{
  "n_head": 6,
  "n_kv_head": 6,
  "head_dim": 32,
  "norm_place": "pre",
  "norm_eps": 1e-05,
  "positions": "rope",
  "rope_base": 10000.0,
  "attn_scale": 0.253,
  "init_std_qkv": 0.049,
  "init_std_o": 0.0608,
  "lr": 0.0101,
  "lr_head": 0.00945,
  "final_lr_fraction": 0.0,
  "doc_mask": true,
  "dataset": "wikipedia_en"
}
MLP neurons of a small language model. Each row is named by its layer, matrix (up: input weights) and neuron, and shows model dimensions 0-127. Each number is 50 + 12 x the weight over its row's rms, rounded and kept within 0 to 99.
After each neuron's rows, "fires in" lists the words (lower case) most often at its 100 highest values on Wikipedia text that the model never trained on.

L3.up215:63 55 46 45 58 78 46 58 44 51 64 41 47 58 81 42 56 58 61 49 58 36 59 53 62 52 42 52 51 62 49 36 57 58 53 64 52 54 43 49 41 50 37 48 32 43 43 63 35 35 60 52 48 64 49 49 32 51 57 37 39 49 47 42 55 58 35 40 56 75 42 51 61 55 53 59 73 68 53 55 35 61 60 67 47 73 61 40 40 57 53 21 66 41 51 42 47 61 51 61 66 52 72 53 64 56 30 64 13 39 37 46 71 64 47 75 44 72 57 34 58 41 40 33 63 45 47 48
fires in: "a", "two", "their", "an"

L5.up615:41 42 50 42 67 51 42 59 46 14 74 61 42 64 54 68 43 44 54 56 53 25 46 54 73 30 41 58 55 49 40 56 35 35 53 55 45 59 45 43 56 63 41 83 35 44 41 60 49 57 49 41 51 30 47 43 51 30 24 30 58 83 68 54 51 52 50 35 58 52 45 57 66 54 69 29 44 56 34 64 64 37 78 19 31 61 63 47 72 37 37 61 63 37 74 39 42 68 38 52 47 37 52 76 54 40 36 36 38 51 41 69 38 57 46 57 54 58 64 49 59 34 43 39 60 44 33 63
fires in: "of", "a", "in", "from", "on", "contains"

L3.up296:42 49 51 73 46 64 58 40 57 55 40 53 60 30 46 55 51 39 57 34 46 56 52 56 28 48 49 45 45 27 48 40 55 44 43 47 46 50 43 58 61 62 46 49 40 20 74 58 35 18 65 63 45 53 47 42 37 51 47 50 62 37 49 52 54 50 51 59 54 66 51 32 40 31 53 42 44 35 59 50 42 41 71 56 53 64 55 54 44 47 63 74 55 63 70 56 34 39 45 47 47 63 37 36 49 47 34 44 21 59 35 71 47 53 49 23 38 66 34 72 71 55 40 52 55 27 54 62
fires in: "to", "of", "following", "with", "despite"

L3.up505:33 65 49 44 52 64 47 54 41 55 66 50 43 44 45 41 34 51 62 70 56 40 37 49 55 51 62 58 33 46 60 40 59 53 65 77 72 55 34 43 61 66 66 44 49 38 65 69 62 48 54 55 49 74 54 47 60 52 56 50 49 54 63 27 73 60 53 45 52 16 53 65 56 50 69 06 48 67 52 48 53 62 48 50 46 62 71 42 37 53 64 46 61 42 40 35 52 53 42 55 49 41 41 42 43 39 70 34 34 39 54 52 64 50 64 52 33 45 47 60 53 47 50 68 52 43 49 62
fires in: "of", "throughout"

L5.up726:46 51 52 47 41 52 54 47 32 60 50 33 67 52 57 47 44 49 41 68 59 46 36 29 46 42 57 63 64 50 49 70 49 42 61 44 35 48 28 59 52 50 51 61 51 72 31 60 27 64 27 34 62 51 48 44 43 41 58 36 59 46 42 50 70 36 42 46 51 39 64 44 30 63 55 30 66 61 46 58 51 25 63 43 41 41 55 77 52 52 44 70 60 60 70 51 47 63 43 50 47 70 43 59 51 75 61 48 22 41 44 38 78 55 48 54 40 73 76 84 38 60 46 46 40 59 36 63
fires in: "from", "cooper", "cochlear"

L3.up280:73 70 50 67 71 57 59 61 56 58 38 47 27 55 52 42 49 31 56 56 48 46 64 69 23 30 47 44 46 38 27 36 59 31 32 52 57 34 35 35 52 42 35 58 51 40 42 34 56 61 52 40 58 59 24 62 60 42 43 48 44 49 70 53 40 33 49 15 55 45 42 42 53 47 60 41 62 58 53 69 64 52 23 53 56 51 54 43 47 48 32 39 41 56 65 51 51 53 43 60 57 53 40 35 52 57 65 34 60 60 32 41 45 58 26 68 41 63 59 63 38 63 52 45 38 50 44 55
fires in: "is", "more", "are"

L9.up50:75 53 37 51 41 37 29 52 52 51 41 46 57 41 55 45 46 36 52 54 58 67 74 74 69 49 51 38 37 57 62 50 35 29 38 77 61 43 45 39 74 59 53 71 49 55 54 38 57 60 67 55 50 68 60 47 75 30 51 45 54 51 61 59 48 39 45 42 51 49 34 53 64 58 50 32 68 52 37 46 47 40 47 62 33 59 48 55 51 35 58 55 43 56 50 56 47 45 47 59 40 58 61 43 60 60 57 65 43 60 54 56 43 61 60 75 61 32 22 71 40 33 40 49 56 39 57 53
fires in: "to", "in", "under", "of", "the"

L5.up86:53 67 52 64 35 55 24 87 63 52 43 82 41 48 52 44 52 47 46 45 31 47 48 42 63 68 21 45 49 58 36 37 54 44 23 43 59 54 61 21 32 50 61 54 44 39 31 64 40 40 48 70 70 47 59 56 56 53 57 60 48 62 58 63 58 62 58 45 59 41 52 56 32 43 49 47 36 45 52 53 51 54 49 72 57 62 61 65 62 46 66 57 45 59 30 41 56 52 66 45 56 53 55 64 46 62 24 68 21 34 57 50 43 47 48 49 50 70 51 50 69 44 56 45 38 62 50 53
fires in: "0", "1", "2", "3"

L4.up711:48 30 35 52 62 54 40 54 60 45 27 54 32 46 34 50 65 55 67 63 68 36 52 55 53 41 46 47 60 53 44 50 43 53 30 26 59 61 34 45 35 56 57 37 49 51 39 42 64 58 57 44 59 57 30 50 44 55 44 33 32 40 45 55 43 39 38 48 57 36 28 44 38 60 53 52 66 58 46 52 73 60 50 53 47 63 58 58 39 51 54 73 47 35 45 55 35 58 82 43 44 65 63 50 62 63 29 52 43 69 30 61 45 34 34 73 49 51 53 49 50 79 51 50 65 35 64 38
fires in: "late", "born", "is", "life", "son"

L3.up165:43 73 40 54 74 54 61 68 47 50 56 60 48 46 53 67 32 50 48 36 66 52 61 47 33 48 44 53 52 46 44 50 47 67 25 34 60 56 48 43 65 50 30 55 31 70 44 43 47 76 61 55 40 40 24 57 20 43 52 37 58 61 28 38 61 61 51 34 60 45 45 73 40 45 77 64 44 56 53 46 36 39 47 43 36 46 56 54 74 55 47 57 50 38 55 57 31 62 51 51 67 57 74 59 65 42 61 62 63 53 46 46 63 27 54 57 69 71 44 35 58 41 35 42 68 56 72 38
fires in: "of", "at", "studied", "attended", "attend"

L5.up491:47 52 69 36 52 62 49 54 48 45 52 41 59 27 61 46 55 39 44 37 35 41 49 56 43 65 28 49 40 32 44 65 77 48 40 60 70 58 25 52 33 72 52 45 67 50 38 59 44 45 57 67 61 58 54 55 30 54 50 47 57 62 40 50 61 50 75 35 56 35 52 57 36 52 44 50 46 54 60 61 45 46 70 53 55 60 69 57 49 59 42 65 25 56 52 49 51 45 46 56 54 27 55 44 52 76 35 54 50 28 53 44 51 72 22 50 34 49 59 44 43 20 61 47 74 28 75 47
fires in: "during", "in", "for", "twenty"

L3.up767:62 51 50 35 41 61 58 38 56 30 52 51 45 44 60 69 57 51 42 43 21 50 45 58 31 72 34 48 36 33 66 62 49 40 34 57 34 42 47 53 53 49 37 47 62 73 55 49 60 40 43 41 64 26 55 79 41 37 52 35 55 35 55 45 57 51 43 61 48 30 43 46 65 60 55 60 36 39 31 61 59 48 69 51 64 50 34 47 58 48 64 48 43 47 37 62 45 53 48 52 66 40 47 65 49 49 39 59 53 42 57 36 54 49 50 41 41 57 11 57 74 22 59 61 58 33 37 47
fires in: "the", "star", "most"

L5.up295:51 53 53 59 38 60 42 54 32 45 51 55 40 55 36 51 43 76 43 43 59 67 49 17 52 30 25 49 43 68 48 52 43 38 61 42 54 56 40 49 50 69 54 60 43 36 54 47 58 58 67 55 43 65 49 54 51 41 59 55 45 36 36 58 47 47 53 41 47 63 65 48 57 45 37 64 35 38 59 66 52 49 38 53 26 41 38 42 41 62 76 35 23 47 72 53 28 48 58 44 62 43 16 59 60 56 36 28 39 45 65 46 44 61 64 72 13 56 39 30 57 54 57 39 34 26 28 78
fires in: "of", "real", "electric", "bedside", "czechoslovak", "seyyed"

L4.up290:44 54 40 80 35 59 59 53 45 54 55 57 58 53 38 49 40 65 46 47 44 40 39 55 19 38 69 60 72 49 50 43 47 41 58 65 67 48 14 49 53 64 66 40 50 68 35 46 61 38 39 54 49 39 58 37 25 67 55 41 43 48 45 50 51 45 31 51 47 50 71 63 39 37 59 39 56 61 65 50 58 43 51 56 50 52 37 58 35 49 43 48 27 70 34 41 46 52 48 68 58 40 49 81 55 48 47 61 37 33 33 45 75 69 50 38 57 60 49 37 51 69 56 35 40 29 51 25
fires in: "the"

L4.up338:60 51 50 41 63 48 69 39 34 55 64 40 47 38 60 66 36 56 47 50 44 40 55 26 47 68 60 58 55 57 38 35 44 65 42 41 51 38 16 41 65 46 37 60 46 42 58 38 43 57 69 50 41 48 26 61 43 49 59 52 42 44 41 54 57 56 66 37 42 81 49 70 19 31 76 40 51 53 47 53 40 46 45 35 39 51 39 35 49 61 62 56 45 59 67 66 43 52 57 64 60 40 39 52 82 35 51 29 51 53 38 58 55 58 60 45 34 58 44 50 45 54 44 37 58 48 42 46
fires in: "of"

L4.up140:54 31 55 46 47 39 26 42 45 50 43 54 44 58 38 43 62 64 31 50 51 57 48 53 68 50 58 62 45 22 53 70 48 63 68 31 64 49 50 72 53 39 41 39 45 59 33 21 37 55 58 32 37 74 64 48 69 61 57 34 30 50 53 41 65 46 60 53 64 61 46 44 41 49 60 75 39 53 56 64 49 25 41 55 59 62 62 60 83 43 47 47 45 67 46 39 46 50 71 50 24 64 49 52 56 60 55 56 68 55 54 37 37 58 57 46 70 56 42 53 61 33 66 42 42 47 37 35
fires in: "in", "of", "on", "about", "to", "between"

L6.up412:37 57 65 77 48 55 65 61 61 41 36 60 15 39 54 47 47 46 45 50 67 62 44 52 34 72 33 42 56 45 36 63 47 45 40 50 51 72 35 39 69 25 72 56 44 67 42 44 58 63 65 28 31 62 63 54 68 38 54 29 34 66 36 60 47 61 46 47 36 51 66 34 46 70 51 54 49 41 64 53 56 51 25 68 65 28 45 36 49 53 32 57 52 76 52 48 39 37 57 61 49 45 49 62 35 80 54 43 35 59 40 44 43 60 37 59 57 50 40 32 64 64 49 47 41 50 54 26
fires in: "the", "s", "his"

L3.up519:48 50 70 49 65 53 35 76 58 44 70 40 54 41 68 27 48 53 54 55 49 41 30 40 53 53 51 45 59 39 51 48 38 35 41 64 58 47 51 35 65 55 47 64 59 40 62 47 72 71 63 34 74 42 37 56 70 51 54 56 53 52 59 59 44 59 63 57 35 66 41 41 53 39 36 41 62 49 55 50 43 50 58 67 42 41 44 58 54 28 51 63 53 42 58 57 51 70 53 30 25 77 43 53 62 56 57 57 48 44 65 61 46 51 61 63 55 58 34 52 51 60 77 52 30 65 48 59
fires in: "of", "in", "into", "minor", "too", "on"

L4.up25:72 47 67 39 39 38 32 52 41 31 56 52 63 44 58 72 37 63 40 39 60 62 62 46 77 73 49 42 67 70 43 65 56 28 40 40 61 71 50 51 54 65 51 42 60 62 65 47 66 45 40 29 44 63 46 44 39 51 41 61 45 50 65 46 55 33 45 50 44 49 47 75 32 33 52 52 75 45 50 54 69 53 42 66 55 68 54 50 49 57 59 60 42 53 39 50 23 66 49 34 59 44 32 44 66 65 52 62 44 49 64 58 51 29 72 72 36 58 71 48 53 46 44 43 35 40 66 42
fires in: "be", "been", "remained", "both", "not", "from"

L5.up562:54 57 83 56 32 59 56 65 56 41 34 09 44 59 55 53 46 34 78 57 42 63 45 49 55 52 37 42 33 46 68 26 44 52 49 36 32 62 64 45 54 61 24 61 64 52 57 41 60 32 51 53 60 50 51 43 61 38 47 33 60 60 47 44 45 76 42 45 57 59 61 65 61 58 50 47 52 42 58 37 62 60 59 51 34 47 65 68 33 44 75 56 50 73 59 51 33 40 58 50 41 57 42 45 59 46 39 66 30 54 49 41 39 50 69 55 51 40 44 41 64 51 35 36 69 46 65 33
fires in: "was", "police", "is", "the", "s"

L6.up448:64 50 40 48 50 60 42 64 61 41 57 58 47 57 36 44 58 50 53 49 46 56 70 54 52 55 62 59 48 60 56 48 48 49 54 23 75 41 50 50 38 70 54 36 52 52 27 37 51 43 31 64 44 35 31 64 38 42 55 54 39 61 46 48 67 62 33 59 68 40 58 35 33 67 27 51 38 49 41 58 55 38 64 38 31 22 50 52 35 65 56 55 59 62 57 50 31 49 47 45 48 37 52 40 63 39 59 43 42 65 48 43 55 53 65 55 35 38 27 43 32 48 51 47 67 41 47 26
fires in: "the", "his", "a", "her"

L6.up510:39 64 50 58 63 53 54 59 55 45 46 31 39 57 57 49 42 60 51 54 68 64 62 31 56 48 35 42 60 57 58 36 26 48 66 49 63 45 50 68 57 51 52 60 55 43 44 44 58 40 61 72 68 42 58 50 51 73 62 58 39 75 42 59 57 31 68 40 50 46 81 50 51 75 64 35 74 50 52 54 30 47 64 56 66 47 56 60 36 63 59 46 45 58 38 45 46 23 54 47 42 48 61 79 58 43 51 57 38 39 23 37 53 64 76 61 37 45 52 56 44 35 66 50 74 42 60 41
fires in: "s", "his", "the", "their"

L6.up267:37 47 36 62 52 46 30 49 36 48 74 66 45 45 56 40 46 47 66 43 47 22 46 74 67 54 66 61 53 55 57 51 45 46 53 37 25 41 40 45 61 62 59 67 54 42 71 45 47 49 54 41 63 48 46 43 69 42 45 59 29 40 44 55 40 67 60 48 76 53 46 47 37 32 68 41 54 43 49 46 48 60 55 60 47 52 52 58 76 43 42 56 53 43 25 60 24 62 50 50 26 40 32 62 54 64 46 49 58 41 38 48 35 80 68 33 54 46 48 49 79 59 38 44 41 60 21 56
fires in: "to", "for", "help", "allow"

L4.up312:45 59 29 61 43 56 49 47 50 37 39 58 45 69 46 38 50 70 52 68 52 33 37 43 45 59 53 56 45 60 46 72 51 52 54 37 71 45 31 37 62 50 48 35 50 71 57 49 39 30 61 43 43 43 49 44 51 75 44 16 45 52 59 34 60 56 43 47 61 46 62 79 59 32 58 58 44 36 27 31 51 43 48 43 64 52 46 35 41 47 57 47 42 48 60 48 33 55 42 57 53 48 58 39 82 46 62 37 42 60 42 38 44 70 55 41 58 42 42 31 45 38 43 48 43 46 45 54
fires in: "the", "fredrikstad"

L4.up429:57 44 63 36 42 44 41 42 73 56 34 38 50 34 46 45 41 58 42 54 37 56 34 20 47 73 38 44 53 45 67 33 48 37 55 91 51 60 44 33 57 39 53 37 37 28 45 37 66 57 68 48 21 60 59 26 70 54 53 40 46 66 53 63 53 50 49 51 26 57 47 65 45 36 55 48 27 56 55 35 54 30 51 59 49 54 56 67 58 30 48 45 66 48 70 47 20 58 55 33 62 60 60 52 59 35 60 58 48 55 45 52 61 71 52 59 67 56 28 32 63 43 54 46 50 51 31 45
fires in: "to", "of"

L6.up456:61 40 54 20 56 53 53 39 46 59 57 31 44 41 40 53 50 60 46 55 54 74 46 64 46 50 63 59 52 39 63 49 73 50 32 33 46 51 52 62 31 60 59 34 60 28 65 67 42 34 47 67 56 54 39 56 59 62 75 61 31 48 64 56 54 60 52 48 70 59 39 48 47 71 37 62 65 43 38 52 59 60 59 59 54 51 64 78 58 67 39 54 37 29 26 42 40 64 41 49 30 57 61 51 43 50 46 55 39 53 45 35 38 68 50 62 26 70 30 52 60 49 57 72 54 41 35 46
fires in: "was", "were", "at", "to", "of", "been"

L3.up761:50 60 46 29 56 48 52 78 47 54 72 25 50 47 50 52 38 53 62 67 48 36 45 70 54 64 72 36 55 47 56 44 73 50 56 49 52 61 61 56 73 69 49 55 60 69 73 46 79 42 65 32 46 44 48 50 38 47 62 59 32 57 80 33 24 57 59 49 57 66 47 44 36 45 44 21 43 54 45 52 61 33 36 31 76 43 42 48 49 60 34 51 65 39 49 61 45 46 54 48 55 51 61 35 69 69 46 46 34 59 51 40 45 53 51 55 41 43 60 36 64 49 52 52 41 65 38 64
fires in: "her", "she", "my"

L4.up51:47 69 42 13 61 45 36 60 58 58 59 50 61 38 65 35 29 34 64 69 51 54 42 63 56 46 59 37 35 48 60 56 58 30 58 52 68 45 53 50 54 46 61 49 70 42 67 67 40 49 34 52 63 57 62 40 79 55 46 45 48 63 67 60 56 53 40 41 44 36 47 50 44 68 44 32 45 53 39 38 70 54 52 42 41 53 66 35 50 67 46 55 25 37 33 64 34 29 49 45 39 50 50 43 69 42 45 45 60 48 32 37 66 66 56 36 40 75 80 48 40 46 46 66 60 53 64 41
fires in: "on", "island", "of", "in", "rook"

L9.up101:58 72 39 62 16 43 43 48 61 45 39 50 54 54 37 40 60 48 59 45 55 57 55 52 53 47 42 37 61 73 55 34 49 29 62 38 66 48 66 35 44 44 20 41 22 41 39 48 57 39 46 55 62 54 30 68 46 51 33 60 49 58 68 28 41 61 29 48 49 47 49 41 60 44 42 49 39 37 41 73 33 49 51 46 26 44 67 57 62 56 41 53 57 60 48 65 38 38 58 43 29 52 56 66 46 51 31 51 64 67 59 37 68 32 49 53 41 36 50 47 60 34 55 55 48 41 41 51
fires in: "a", "his", "on", "an", "to", "signed"

L6.up712:66 59 65 64 60 54 54 62 49 28 62 50 53 43 55 54 84 54 44 61 40 59 48 48 64 60 46 40 23 40 68 57 39 62 45 43 50 45 52 64 37 50 37 60 70 60 29 53 55 28 44 39 36 52 45 44 30 59 54 25 40 58 57 53 58 54 24 34 56 52 45 57 60 28 54 67 53 36 31 51 71 55 53 45 51 52 45 53 66 64 44 51 49 56 43 39 65 44 61 48 70 33 68 37 58 49 44 49 45 65 46 47 76 60 55 56 48 59 29 14 63 48 46 50 63 48 52 43
fires in: "the", "a", "our"

L5.up188:34 65 48 71 48 51 47 73 41 41 39 52 04 29 45 47 65 43 43 47 66 53 24 64 54 51 55 53 67 41 58 52 53 29 48 49 73 48 50 40 30 48 51 24 42 51 33 55 47 47 53 54 48 52 44 39 37 49 48 49 41 58 40 26 57 57 55 63 38 58 68 76 61 56 57 22 55 54 46 53 50 38 33 33 53 72 31 44 51 48 40 39 35 57 44 55 29 48 62 46 69 42 42 47 60 73 52 57 54 63 53 42 54 51 59 79 56 23 49 31 63 50 50 44 55 46 44 58
fires in: "in", "the"

L5.up661:49 39 63 57 63 52 28 50 46 44 59 52 37 53 43 41 56 57 50 47 52 33 36 58 74 48 63 58 65 44 47 54 58 63 54 37 53 33 59 49 36 48 66 43 39 33 70 55 86 29 69 15 44 52 58 49 40 49 55 59 25 44 46 48 51 56 43 51 64 54 42 60 36 43 47 45 70 60 58 57 38 32 32 58 55 44 40 42 38 57 20 61 68 58 62 39 39 41 53 27 52 28 53 33 44 53 63 42 32 55 49 43 53 32 54 63 61 54 42 57 46 67 48 59 54 31 49 21
fires in: "she", "her", "for"

L6.up1:54 47 64 49 46 49 66 44 42 59 57 48 32 62 66 75 31 32 43 65 38 72 61 76 48 45 43 55 54 60 37 47 53 55 62 37 53 70 57 51 29 55 41 60 66 26 61 47 57 61 67 42 32 67 46 43 68 44 50 42 56 59 51 52 54 66 13 51 52 67 46 61 57 50 65 37 28 61 56 60 71 50 48 52 32 57 52 59 46 75 44 56 46 64 64 40 34 45 73 30 51 46 53 34 46 51 58 51 44 47 55 81 36 45 59 48 48 57 41 26 60 42 66 33 46 72 21 49
fires in: "was", "is", "it", "film", "were", "competition"

L4.up354:54 65 47 47 42 48 51 60 62 49 55 54 39 45 32 36 51 54 62 39 25 56 52 37 40 43 62 50 44 61 59 54 39 43 36 45 52 30 27 29 40 47 46 62 44 26 47 56 44 35 49 56 64 63 69 39 60 42 33 56 33 53 52 73 49 48 57 48 56 70 68 50 57 44 32 36 32 54 45 22 64 77 58 40 58 45 32 70 65 44 33 63 63 43 45 39 60 62 62 65 21 50 64 45 61 37 24 75 48 63 56 57 52 55 47 50 30 46 49 42 50 51 50 53 56 48 46 65
fires in: "1", "0", "2", "the", "diverse", "born"

L4.up466:43 56 63 40 62 80 47 57 65 46 67 31 48 52 41 39 72 43 58 62 52 42 66 45 45 56 46 42 50 45 47 63 63 35 53 50 53 33 49 53 47 61 25 43 59 40 47 31 19 66 60 57 70 55 53 31 68 75 51 40 48 57 52 48 48 66 64 24 52 43 37 42 41 39 44 35 30 62 41 59 22 37 30 61 64 60 52 59 53 46 32 58 50 51 72 36 48 25 67 55 30 46 42 37 48 45 34 48 43 38 55 37 51 62 41 50 47 66 29 68 46 48 60 37 55 52 36 53
fires in: "in", "among", "of", "for", "without", "and"

L4.up747:40 42 48 47 43 49 37 41 42 44 56 36 56 51 48 39 61 62 59 39 57 41 54 43 66 46 79 75 39 60 57 66 36 53 61 61 48 66 47 38 61 37 52 80 72 31 66 32 84 77 60 17 50 39 43 53 28 61 37 42 56 51 54 53 46 57 54 43 55 54 24 32 35 51 51 27 47 60 38 51 60 31 64 37 50 49 28 59 47 43 56 37 49 39 54 53 46 51 52 51 40 39 39 59 51 54 69 42 65 47 47 34 56 53 65 65 54 47 72 63 66 49 65 31 41 30 58 49
fires in: "in", "to", "of"

L3.up22:63 68 60 54 61 32 69 61 49 44 58 37 39 49 68 39 66 54 49 76 71 56 42 53 56 50 47 45 49 57 63 56 70 52 19 40 64 64 38 49 46 61 43 56 57 55 40 51 36 38 48 70 35 63 28 47 24 61 50 54 55 52 50 43 38 55 39 37 81 42 46 17 51 30 58 61 63 44 49 50 52 53 61 71 58 59 50 44 50 36 46 56 58 57 69 61 37 38 40 49 48 39 43 58 48 60 31 39 31 26 42 65 46 63 46 54 23 59 76 39 44 43 44 41 58 34 49 47
fires in: "a", "an"

L3.up76:52 36 53 68 43 56 37 47 36 48 32 33 44 47 83 53 56 51 44 50 58 59 49 74 59 44 60 59 62 66 49 45 66 41 47 43 56 36 45 54 32 51 38 33 24 46 28 48 64 52 51 26 45 28 48 55 37 31 63 42 38 60 55 53 53 58 47 45 50 62 36 70 48 60 32 53 38 32 59 55 45 38 18 64 48 77 54 45 59 30 39 60 44 52 61 47 51 32 69 50 59 39 71 41 84 41 55 61 57 62 60 61 50 30 49 67 62 55 41 44 69 49 52 63 65 35 42 57
fires in: "of", "for", "on", "contract"

L6.up370:40 37 50 57 78 48 44 67 30 67 39 57 49 52 59 36 33 45 56 71 58 45 65 44 35 31 51 55 93 23 41 45 27 30 57 42 50 66 56 33 54 42 34 38 46 48 57 54 51 57 35 37 44 51 55 34 42 72 47 34 54 47 41 39 65 60 41 46 83 57 40 56 56 46 53 34 54 55 56 71 49 60 33 48 49 60 47 42 36 50 40 54 47 45 44 26 46 44 60 55 46 60 32 35 50 54 47 52 46 55 39 45 73 43 46 47 51 60 31 57 55 58 50 57 35 44 54 41
fires in: "more", "most", "known", "rather"

L5.up510:60 59 53 27 45 58 40 41 45 43 43 46 38 50 58 59 27 43 43 61 68 58 59 48 60 31 44 53 61 40 57 40 44 56 69 54 56 25 57 38 52 50 52 40 46 53 55 51 70 47 30 46 39 85 49 51 65 57 70 44 45 31 58 44 51 42 53 46 50 62 67 63 43 41 33 52 58 53 39 66 50 36 47 57 43 66 59 76 67 38 56 36 28 56 64 36 56 48 43 37 48 81 68 44 47 45 48 59 42 70 47 35 50 46 53 53 54 70 24 45 56 40 73 49 48 47 54 47
fires in: "of", "to", "into", "in", "intelligence"

L4.up165:32 66 46 67 39 39 43 68 45 45 68 31 44 68 53 37 45 35 47 67 74 51 55 66 38 47 54 66 58 51 51 47 51 26 66 53 41 47 55 43 41 45 36 49 68 71 37 34 52 57 51 55 47 33 34 63 59 60 47 39 30 44 60 50 58 47 43 60 72 46 55 69 54 29 60 36 48 45 52 45 57 31 52 43 57 42 56 30 33 53 50 38 51 48 50 40 38 37 45 34 36 37 72 37 46 62 45 39 63 51 66 67 58 61 57 45 46 48 83 53 58 51 49 38 55 33 35 62
fires in: "in", "entertainment", "tillamook"

L4.up112:34 42 44 42 56 59 39 39 50 33 51 41 48 45 31 35 42 62 51 57 52 18 61 68 51 40 52 68 64 43 62 46 55 48 60 22 67 54 54 44 71 67 68 33 51 60 51 26 55 54 44 46 73 57 26 52 52 38 67 44 45 50 49 35 62 52 46 41 73 45 51 39 50 59 59 56 59 38 41 47 47 46 53 60 46 50 51 53 52 54 34 49 52 50 50 55 42 33 60 52 28 53 50 68 59 66 52 45 42 38 35 33 29 24 52 55 56 63 48 45 86 52 69 47 61 51 55 36
fires in: "in", "on", "of", "for", "to"

L3.up40:65 46 62 68 78 36 54 39 54 67 24 42 33 46 46 46 54 41 43 56 53 31 71 60 51 74 46 49 61 51 32 61 44 44 38 48 44 55 49 57 49 46 49 50 57 54 43 31 64 42 17 60 37 39 59 51 36 46 61 70 43 50 46 47 61 47 56 36 68 38 48 42 51 59 43 44 55 51 39 56 51 30 23 69 51 42 63 17 42 52 45 57 40 38 58 49 53 76 64 46 66 61 35 45 43 58 31 46 51 64 45 42 47 62 50 56 36 66 47 76 49 58 56 31 65 23 65 39
fires in: "more", "such", "so", "energy", "how", "other"

L3.up230:21 47 48 59 42 47 35 43 52 35 43 52 42 49 56 33 37 28 67 26 55 41 67 63 65 41 46 46 57 28 34 40 45 56 17 47 64 43 52 50 37 46 40 58 55 46 56 45 53 64 63 22 62 62 54 36 48 23 37 41 57 47 44 60 49 42 35 37 41 40 63 48 48 51 53 29 63 22 53 42 73 36 56 72 45 32 28 69 63 32 46 50 47 31 71 36 65 65 38 45 45 51 53 52 56 62 37 45 57 61 45 47 44 38 28 58 36 45 59 64 55 61 37 53 33 45 41 48
fires in: "is", "was", "released", "established"

L4.up375:52 44 50 50 60 38 55 60 47 40 45 39 56 38 54 54 64 74 49 40 59 34 42 63 44 58 41 30 50 30 56 49 54 47 62 38 52 37 38 62 55 68 57 36 67 40 60 53 69 46 49 57 57 64 70 45 33 64 42 32 25 58 54 59 40 55 61 67 70 58 65 37 44 52 58 73 56 57 46 49 65 39 45 56 42 51 68 61 59 59 57 56 29 49 47 50 34 55 41 42 19 56 46 40 45 54 39 57 48 43 55 57 47 38 40 59 46 64 42 48 74 56 55 64 55 43 36 48
fires in: "by", "as", "to", "for", "of", "is"

L3.up196:38 60 60 36 56 60 47 51 55 37 68 34 50 57 71 54 45 60 55 66 66 53 53 55 47 42 34 35 60 36 55 49 34 58 43 60 32 59 42 27 36 64 37 70 46 59 36 44 48 38 63 25 49 59 68 73 31 43 50 53 47 40 37 62 44 64 48 51 73 59 32 61 43 39 52 38 69 35 48 50 53 67 75 27 40 27 48 58 42 39 49 49 37 70 65 34 54 61 42 56 56 49 41 69 21 55 62 49 57 57 45 42 53 53 65 64 70 65 56 43 50 49 60 65 21 53 52 52
fires in: "to", "not", "t", "brady", "steady"

L6.up170:66 36 30 73 40 65 36 44 26 51 65 38 39 31 54 28 55 21 56 41 71 42 65 37 59 58 68 42 43 63 67 47 52 29 56 30 46 45 36 55 26 62 41 65 31 56 26 58 66 19 37 51 61 46 41 28 33 34 69 58 55 38 36 35 30 46 58 46 67 55 43 42 39 57 44 53 44 60 63 53 51 62 60 45 31 56 70 54 31 62 55 53 61 50 55 45 60 60 63 40 35 41 42 58 52 64 56 40 40 34 35 51 50 53 55 48 39 48 21 43 52 55 66 57 60 48 64 37
fires in: "the", "a", "one", "deal"